{"n_head": 6, "n_kv_head": 6, "d_mlp": 768, "vocab_size": 602, "norm": "layernorm", "init_std_up": 0.0596, "final_lr_fraction": 0.0}
MLP neurons of a small language model. Each row is named by its layer, matrix (up: input weights) and neuron, and shows model dimensions 96-159. Each number is 128 + 24 x the weight over its row's rms, rounded and kept within 0 to 255.
A block is one neuron, or neurons of one layer that tend to fire together. After each block is what it responds to, as a language model described it from the Wikipedia text at the highest values.

L10.up82 [173 175  85 131 158 144 127 152 103  99 173 135  54 147 154 128 110 123 113 144 111 107 123 149 109 108 144 125 154 153 120 127 125 103 132 152 113 131 120 165 110 100 124 144 124 133  97  97 139 140 112 130 117 128 123  94 153 112 187 160 170  95 128 103]
L10.up144 [131 163 131  70 157 106 151 152  82 140 110 131 138 169 103 122 124 175 140 112 104  90 126 124 151 141 129 142 115 131 147 140 105 136 142 105 131 155 145 141 115 110 111 174 150 151 155 127 117 127 122 144 130 109 124 137 183 131 147 117 158  88  77 123]
L10.up247 [ 84 137 157 114 131 145 120 171 166 149 140 127 112 155 104 134 120 156 132 129 152 141  82 111 126 144 114  99 118 127 133 185 158 168 118 138 135 185 132 139 101 104  95 152 128 145 107 127 112 134  97 122 137 131 165 171 180 153 128 101  87 125 132 124]
L10.up336 [122 166 131 111 115  75 122 124 124 159 110 189 114 160 135 146 144 128 107 119 129 107  58 154  87 152 120 107  88 164 144 126 120 113 130 126 130 147 149 142  97 126 131 149  88 112 147 130 131 160 119 127 118 167 106  77 117  78 137 128 155 109 134 147]
L10.up402 [168 168 178 133 122 139 118 142 105 149 119 176 108 109 118 129 113 158  95 130 109 117 138 179 105 120  97 111 140 164 177 138 120 121  91 123 142 127 141 110 104 116 151 132 139 111 132 120 138 152 133 161 132 125 129 126 144 115 141 126 156 119 131 136]
L10.up412 [169 113 146 166 110 130 132 134  97 109 163 142 128 142 138 130 177 125  98 146 172 112 132 142  79 129  74 117 133 160 109 147 116 134 118 147 136 126 110 140 140 157 138  83 138 123 169 132 125 155 109  78 163 121 111 132 164 153 128 162 118 154 135 129]
L10.up556 [113 175  91  81 147 157 157 125 145  93 153 149 147 145 127 117 123 153 141 126 100 139 139 128  91 110 136 175 148 154 131 160 133 125 146 131 152 154 138 140  84 150 136 140 169 150 123 116 128 159  85 115 127 149 160 144 138 100 141 136 128 117 142 114]
L10.up706 [109 155 142 123 129  94 108 187 143 101 103 136 152 115 145 132 115 106 132 161  91 108 142 129 130 101 132 109  98 127 135 142 132 157 120 168 138 105 130 194 116 108 127 136 184 152 137 136 155 128 147 130 123 113 120 126 113 123 142 107 155 132 125 182]
Responds to: Person-name word boundaries. Fires on the end of a given name or name particle just before a surname, e.g. the hyphen in al-Yawar, Celso Dayrit, Warren Brown, also table cells.

L5.up464 [144 153 106 162 132 102 109 156 123  96  85 156 136 160 128 152 154 125 145 142 193 130 123 109  94 128 119 113 129  87 135 153 138 114 159 128 151  75 100 167 121 136 152 110 102 120 132 130 133 120  98  59 109 118 148 118 122 133 145 161 109 105 128 134]
Responds to: Table row breaks. Line breaks ending a markdown table row after a closing pipe, e.g. census, election or medal tables; also "the" after "in" (in the United States).

L5.up644 [123 107 120 119 155  94 135 111 134 147 104 127 146 131 166 170 145 144 127 121 149 119 137 147 115 115 145 107 106 108 116 117 107 117 124 150 148 134 135 128 164  96 144 142 157 117 130 142 146 179 126 176 153  99 138 128  94 131 100 131 171 152 124 153]
Responds to: Completing "both". Mainly the "th" that completes "both" before a noun or clause (both sides, both the singles), plus weaker hits on capital D starting line-initial words (Doubles, District) and clause commas.

L10.up97 [148 138 139 155 145 138 153 116 106 113  77 110  94 124 135 146 127 122 188 129 114 121 142 110 140 139 134 164 128 140  92 114 121  84 147 182 120 114 125 129 130 125  99 124 140  99  83 138 132 114  81 152 126 118 172 102 116  72  78 106  92 109 119 164]
L10.up252 [122 113 167 113 118 109  79 163 124 126 113 121 187 125 145 126 114 134 143  47 141  94  68 140  82  96 121 126 144 122  96 128 123 134  84 122 131 130 121 132  88 103 170 123 127 126 103 118 110 116 136 117 161 103 126 109 136 101 152 120 136 132 165 102]
L10.up341 [ 94 140  87 109 121 139 102  90 166 113 161 140 108 130 100 139  83 122 125  86 145 123 164 125 124 158 141 123 159 119  95 133 128 108 168 118 156 131 106 125 116 145 101 124 141 140  92 124 116 152 112 146 127  63  95  98  80 131 163  93 121 158 104 119]
L10.up352 [130 161 150 103 137 138 101 126 172 150 138  95 140 122 131 114 100 120  94 158 136  96 121 122 131 115 175 182 137 116 110 160 133 133 124 147 150 137 120 122 158  90  88 176 164 131 141 148 152 146 137 105 156 151 137 109 153 147  72 125 128 125 126 153]
L10.up429 [122 131 125 169 101 132  95 122 170 118 134 128  88 105  85 165 102 147 145  87 142  90 141 105 125  73 135 141 156 150  72 143 157 111 111 137 135 144 126 141 109 136  72 141 124 108 145  77 131 139 132 167 123 133 132 121  77 143 165 145 128 116 135  81]
L10.up463 [ 74 173 111 104 146 103  81 152 174 125  93 122 152 121 131 143  98 133 145 128 159 100 102 130 139 161 143 152 118 134 140 128 156 127 162 138 157 172  92 115 158 141 119 128 124 113 135  66 137  95 136 141 127 109 134  94 143 183 106 117  73 136 143 133]
L10.up716 [143 134 135 171 139 166 164 153 111 137 145 141 141 140 155 148 107 179 148 119 132 119 139 127 114 135 167 127 150 146 132 116 109  90 134 131 125 143 146 160 128 132 134 129 148 146 118 155 142 120 144 184 137 102 136 144 120 126 133 129 145 170 152  98]
L10.up745 [135 123 147 121 151 116 117 108 125 128 132 133 106 140  98 134  85 127 110 115 136  97 146 130 101 143 112 107 101 173 138 137 128 119 155 138 170  79 140 170 138 130 164 130 172 132  96 153 132 105 151 123 111 112 159 124 127 147 135 117 136 105 103 135]
Responds to: Split-off lowercase word starts. Single-letter first piece of a lowercase word split mid-sentence, mostly s or d, as in s-moothly, s-outhern, d-uring, d-escribed.